{"num_hidden_layers": 8, "hidden_size": 384, "num_attention_heads": 6, "num_key_value_heads": 6, "head_dim": 64, "intermediate_size": 1536, "vocab_size": 11033, "hidden_act": "tanh_gelu", "norm": "layernorm", "norm_place": "pre", "norm_eps": 1e-05, "positions": "learned", "qk_norm": false, "attn_scale": 0.125, "bias": "all", "tie_word_embeddings": true, "parallel_block": false, "init": "trunc", "init_std_qkv": 0.0237, "init_std_o": 0.00593, "init_std_up": 0.0237, "init_std_down": 0.00593, "optimizer": "adam_variant", "learning_rate": 0.000612, "beta1": 0.9, "weight_decay": 0.42, "lr_head": 0.00396, "max_grad_norm": 1.0, "warmup_steps": 211, "schedule": "wsd", "decay_fraction": 0.699, "decay_shape": "pow", "final_lr_fraction": 0.0, "batch_tokens": 65536, "max_seq_len": 1024, "doc_mask": false, "train_tokens": 353400000, "max_steps": 5393, "dataset": "wikipedia_en"}
MLP neurons of a small language model. Each row is named by its layer, matrix (up: input weights) and neuron, and shows model dimensions 0-255. Each number is 128 + 32 x the weight over its row's rms, rounded and kept within 0 to 255. Numbers have three digits each.
Before each neuron's rows, "fires in" lists the words (lower case) most often at its 100 highest values on Wikipedia text that the model never trained on.

fires in: "to", "as", "play", "be"
L4.up221:147133142135170146064139050117142118127160089127149169108089064127113145117179121129129173137161199123152169076113109093106111096169116186132147157161181101057155053122126118139137062125115096185167094207078187142193166150150117127138132159108116165063118118133117139093101048121071122090120104128138052173187189101164142083152175099143106175108118126116100105130153132143136120121159156119108119138133148150120107170144097080108135138081145113118112143092121062130127153119146107070096124079149105127103165148153140199114126141098161087127089166132087171118187124131139151142170082142142094134143131097137108114150125183119095135127130151119141053135131218151171133114122124144095124130174098184144124162109160097164141139087127186137103142130149104098091144101074074

fires in: "and", "or", "in"
L4.up440:173142156132172112097156112106136093142127104153085164126093118117086091119128071195149149064148110140116171102097141146140102133140167184137081151196082140167124132210111108145125116136127148182137145129102185167171180163124102121149097154064140141137077117135135144109175046082082165116067138097099111121144086100155142097112107144201112142144199144089094190137076130066165170137123130070117143160112125163089175124120150197134142130110179119103160085098145143166089129158116150127147096118178143139152110139186130122079201107128143096206119075110086104126155131083143138140112134111095194165110142064085114099140123147113126094147112125144215091124160120186135152089103113143151170079162175107122163108095062091099131131144208066146177130127177170116129124105153161

fires in: "as", "i", "is", "are"
L4.up810:137113190141127124107135150176072133155110069088156121125134120136127050137130140161134148108175116167176112107048173148094127148095081130142103181165154106084107175174102135187217063099099120146126141108145120164130167144122114140180140145102123097188172163146066074080104088027167133087074138098193128129108144083179167111148083137117146150116131179072080142148084099129133163168177139094101131157106145193094153131101134106105170148095141087142063118136131123171110102179152140135118168109158154156124178142150191167124151108091150087162090092123097093195204172104141115142146100118143061167085130068140154126169136127145110145176153111119145152138169133124126126120123064130149137167131151163111127179114137075108073111141174106138084135162167085057082132125093132

fires in: "of", "in", "a", "and", "to", "with"
L4.up1278:177183090110154078184157228109133135095084127126070157143109148130078105171098155151157124097140132123144138126088099145115172109159108163124082148133150080082132186155136098162140101105158089140117109053160074110208132129086136156143107173093158143135143090103121132126147108077168131103186123101147144159151181154158109137129094169081086202104113125100145150138122105126142170171117109115112150117097115125117103107097121097132118206199121084126100153142129126134138105160121183103143132075122148074084141190159168126157163130157142159094134102075115102110152142111132108154124073120132101145164144110058138160089156101067119106131082131126189165108143097094086175096141100138138084125133129128171080122115156169156112100189126116138136109104152117175092167097149118

fires in: "and", "in", "on"
L4.up120:101190119113104120106117130102202085054153065110079132145143145121114131108143076132162147116121084131142148108155145068147148093101089152152165112108176161131088187109104120115127097129132143150174109169138152132149116153181163122067150120115067154145148163065152153107169084188171151168136152093096066113180150142158115143189064109044101135146110103115112184137079128077157149132134096141126193145118104141122053140110142157100126138148146163126123143127105090077107138112100160114112116093146164078188063121116125165114131051131125104104192071168104146143180154123113114111138186145144173107172143103102128122131139144068109120111114124114109137118110129123111169160123164174143177102193131087138150157133101090188134134137127163129095145119172094186160146074091181

fires in: "from", "as", "al", "niece", "in", "to"
L4.up531:122145064096121122158105138100113137110176135101101136152114118156088164127117132081116129144093107141126142102102093148126150179171143166101173160117176200134097119156152111120125131121099160160193126108179140131162126170127132161125110214043140162084154142057108133065182140087116114148117117150090098133170111171114148161131153128133124139092133098072113131144150079099091174131076187100106148110144177113087097150105181110191141104141108142092140095111081050137084156108143165110143127128090158031123129097182098190098152100122112136093112091098142169154084193133146090118184075112165120138102088095076134125111165142127122127137078153150146150162143149124081087102118076157180106116167164132163160161138101138179086116123126205134111163133133071096125104119145136

fires in: "of", "to", "that", "on"
L4.up1077:130051148046174141064151123176149171120151113186152098178119055116127096120151092156190099122169156135152148110160166157103106120072107028145176098122139082171135158212060096146141099117087130087121101122111189066115174140090147156138113088110121108133148088137170130116171147128145076113123149081149136138057109128134140113120161145113107105181073135148109199132068114112111164152127128158089162158173063153158114146158098161148146151088091125168133113127141119160137122057094151121099155164194121159064073037122131117110119136128130118097070098117080132157168076146156110144138123144140143126125139166173115149111152124152072140125124143152133113103148132106083121137062112139125092104101117210131162139134072141185192152164205089160092164100097114145108157122113205

fires in: "of", "the", "on"
L4.up732:148109108145166043118100180182132156180119133111206112147101157102130097117077136084131069099154172181129088158147091166063095079134098169164120131145104138107116085148136093094171147144105169172124099134130093130180177130066148175148118189129136083179125138156101110096042105120172187084139115106159149156153166147114127111132059135111160152138112102077135116143134150101129116148130159119105137124154089106108078108117099099140108069126087134129091165132090101128092139136090141140098146160140128153134134147230122165167149141107137134096136065109111138121145132110133118104181139138184107195149173108110146147102126132121149108148153182180175161114098129091083173151098125156188109181109127175101162148131068187094153119151118160068088135189151180195138139131110138

fires in: "and", "or"
L4.up863:156155108141185120188158170107140099209124128170113114145094148202113080136108091115120110100100132107099114106106160130105179144147145147166138152099139173071093226119079067112175084074140122137111134150148143078142193103104102102133126137116103084131106098120122068144129142093157089087089197095119111154177123132077128180125110110094125193174154149133143158128082170063203129141111139154113161103111106156094131082132154124116153174129132133107122113164128144142150141112154104124131110082153124085080078175171085108186097083131115144172134082088122093128126130127083126123122108100095155119127090106115113174077176115110128123106151097099187113067116156121123129084168127186091116122173139159159132161100127139089105125170094129119061148138120060147152144166093129

fires in: "through", "and", "at", "in", "end", "into"
L4.up73:136178091095092107059104143112142093113162126079152157175132216100126105152096156087094119128187070153194139161136119139165028154156079151140161165159231105073081137118052148100128090155148077134165084153091129074130165089101089112089122105156143155118128159146139086152147136124129122092096122163114168120087144194165111158125129162149126145120177185131068137072116150062148158122129152097103152117139098110093080071148184123094141091094137068129143141097112161062148102121083174134156119146148169141162131137194101190102160159139114124148158116099157131124123120168144136173158128116151113111155134051108133139076069115084102133148126086129132156082125156096096133129140145140125124148199161178106165089063138109144097084171115164123141131149175081170118156137104169

fires in: "the", "s", "reynolds"
L4.up52:123098172173148070117157177086144155135149121121171097167115168168075109136146124144136069100080132155160163106137131122114123161100108089095124112127145118121078120134105157111160140084125127072161067118125120144157120070098138171111083167123169102180200107142131178126105094132144086088164134126192125157089118172146135157106127113195075150147223177097141045097162200122122156100142147137132167079124105139095130148159177104138124128151145106121095139112152148117097108102152152079152114141155115132151138121164170166166133164095078149160161158099129126137201084145124126119127142135123100208149128132093116148122131129108064099099145116121181104154113089154107170118179087140116122148156148096149106104142165190113097105149143081132124157150152115141145149139154146

fires in: "and", "from", "when", "to"
L4.up1430:176161104128187158141101116178119115151065129161110164088120132104117096081082129164141133124151122167178160109089174158149141140090081112101130130130118135066096135076101152098199093092205085117061211128160091141162081122107084127113112090109166129152101133127142116121180114068183101094113150090090090141169119068105100131182164123117128191128171104157127128169130134074193136162107168153121135135157104134070076102144174100161156190142124104082102101164112126129173150181123191142136141143144125141127096125171106121149136055124136126146080116063157072084126124092119126200144076049131155113108126067110122150105112100099123131098099190182145169133133120086101152174122090097190158135130195120124138156082132142150120114169128130143113144132162166115113211155134114

fires in: "and", "as", "s", "also"
L4.up1020:139144101169097149167095135068133122157116148084144132068082190133115170119105127181086125148185105162123167100172145148092128112105141194133107151157208134121085086118095133122157107146143122229098109097153109154116138105061086125122114108107132107082114139179165096138123132128177094083137153129143086143209121098146073207128162120129122146110173134145118121108095153025161117101118155110099133130128108126102114171098168142153077160092147085090183157158181165119099132155089137070149129147147130165129128117097117144125192186183103129155114134066140129141134108118132164161137155105167193176127160083117117137122124124119080139169166099106134089110121168147112179096184106123121115120162178085180103133109120110087091107117117144156171109099162105156150187152122153

fires in: "of", "in", "a", "and", "to", "the"
L4.up237:145181149127146095125102151134141127081097095087050101187122166113097089178101129130154112136121071160124117108082142146115108138101095153126111115121140183143108152151136135121127118096149060086123080120099103084175126082117200156105100199159137150136165140129175140159147096082142141108161099120153109147116133167116103141118082137069099148157104158131140149110161120117133129116091100099065150153141149173135094081080161084114122129180152092098124162167155118111113116176090145102131168092151155122089119166160142088174131129131105134119167108065144158132125130100119135196123132143186133173143139155083164154075128072075125116128025134193186198100157155102130211105092135164152120151174093142117065146110152163156127073192084136113132133125119144156135152128123129

fires in: "to", "that", "not", "be", "about"
L4.up858:179087173143153110102145083110079139154079066141180091116117116155087088161163100152107178089151108181127150132134184138130171146090073071081141177108096172121136189123082076156147103126131119111115177174109170118119143175174142090147108070104183066142158136124091107145140059112121123145110127136136172106113092161138145107123104133117141113115107138083102160157103164077175136094112148122094131167121160157110169186177143122116127207115085125164134109134098126145127044090130138167167105121111141137045100096122109130131150171192157111131154094121133125113140152146121108110132139109098119140168128087151150145079165147160055115071131065128122128145150126156132081124142135149109139156091178138103122182152139119161156094128154130155129170139143186106139120132140211

fires in: "in", "october", "on", "december"
L4.up609:136102126122088071132141103147142122137141109126084145124104185110100111134080135206165084112083135170159113120111085145081093146178150193089161177157154135092042101154116114159148138156107124131071150143062144083135146080134138139125150151107190160174129195143169116164170085118161183107150105136170116154140100148121156142127055111098049116155136043121096147156081177106094150144122116087141142149074099130094081126119109054092124115166112157143175107093164112157083139072105130111164101153165128147098137163149117136091135113120106106170171089110163136130139196130136152186184130140122169152131188104115132134107089131129098117203161148127197109116092179166128148121172180141111054128153119160163162109098133162157115107158202111165154135156141189136124140122160132

fires in: "december", "june", "march", "september", "october", "january"
L4.up1486:127176136117127088099119122107104136098171090125142167132112113119084069068088139126136194153143096130133106197116134141129141112133104110114117082102166195119071080112103146187115159178112144156100074155071104067092134124165047156120101101123144136144182210104141137097174153099185152173121101176127150096109077139107193135168117093111086164148106078170136218170126124100164138099113150068117190159079120089094102090117087085156147108183109158142128143084152134145136150082138098089130111215148120187128126100111167134100163104156127126174135090111146148097121111127139152136153086131116191160158140166071094153116079167117066139129141179153127150158105070100091204142182228138151103126124095071070147143154075156138159138142149193162096102126149131124137094144123083

fires in: "and", "made"
L4.up1118:143203136161066085113123157147187079174166109038109093144087108112108107166194107142138143159156128104118169125144210125104102143130101146114119126131235147194132106108112107145092154205166137175203128149075139086107158174114121131087132125144116152109143117135133145145163069137145086187071127101114147138150153125158153144166151094129104149127165066157127157117158133092089142153072151123119132092138115171085127127087150134114105116138116092074154127105185158168084171141148145135139109175141163155142121148123078078152136124143112146145179103072116136107147139140177145168142150125105158148159058117161123077118089191161069136144132136111123110103124099099081147116099118216073145140182126096134151143070140141149126118072130150164142117120178087173159109108066118

fires in: "the", "s", "are", "as", "were", "of"
L4.up745:137129138163079086081108098101125129128067103087167126156124105130106097131101178136111142130140164166164092136114119163125088144190101155114153129117160142153127211133134120101151054104147114169112148121131154136196152108102104138155099158131141099119118109136121116133121123086142103079088142095126131156135129108162153148134133160130159118135109067117055103142121103081114196129100094076072133164156126153093133064155176094159055131154127095162169117109114155088136202157094209145147114146099119084136151168198193134119189093161126150107121124051101141148175122128156089132111048093168111156107118087129147180119033197170118164151161084126117113147124170155096100100152106140134142186159175121143133174089122134126115095173139059168101107161161121086167162112129174

fires in: "to", "from", "in"
L4.up833:150104153098134117128120119185108097132117072139104099088123130100090155118110142142119137072149063172124124155110132142069127194132104051142191150149137138127150081144114131182156095111133132104104117133200081112156132118116164162100099130154147095090119113062135122071188110133153105176191152128120096108155126130089106133120097111090115141134139160144206128063118132105117144205117133129122174137152129110098098074143140109124177168157174115090102113134100102118146118184128094135131089106140146107127112129145126153155189150087126144190171086129082134103142130158141111170102095139176162153155108078102103148138061083148092098062147080142131121110122146138130148143089133142181209159160168152147183184110159127215126169171156158123159120111110112158171078064127174

fires in: "this", "his", "to", "he", "that"
L4.up973:146106094125126091071098109128132141139118110089153157133095126043133068107151143172116166101173073102124188130143164138137072124111124145121179185146202113140142117117111095100185116116123063152108173126088158086096223130069113121105112096140135181100151141142117126128168072129141132146113166120124142132131159065127155137127098144110131143137157149121132172103100113102184128137181126075207153151167174112148129149132086121139147181141140101153098110118163115140158090081117174121163125183130160171096114124153151134193128126163140077174041102095079175118147162164137121202174203087103111158092089119117150161160145084129061077201164095106141085148138107179096168079204122133126096140103128118135169171085096086127196096186116075144143145129179173213117136093124152

fires in: "the"
L4.up1381:124160121127185122141148147131092116173192115148150090099070156118187109127131110111126082094078119150178141136168199171122116120162086072146107106170119168102061153158122106092173158130057145131117170111077114067118128126160179194132103093113147025211235103118124100117079163123182095100135104118183172127081178159146158099108070149085134104168164144121109159097116152074107111168171165132128148110160097107167115111116156136108147105076134159086096142140132132120091123124147125148096144137137137132162108074219124166191060115132148107094118136202120151125159167139117096132071138120111120165074142135206098177050160112117162116072116149126109133162119083178109155168108084130182172162146144157134149118126133120106115098152111118114103163167138143118160167136135117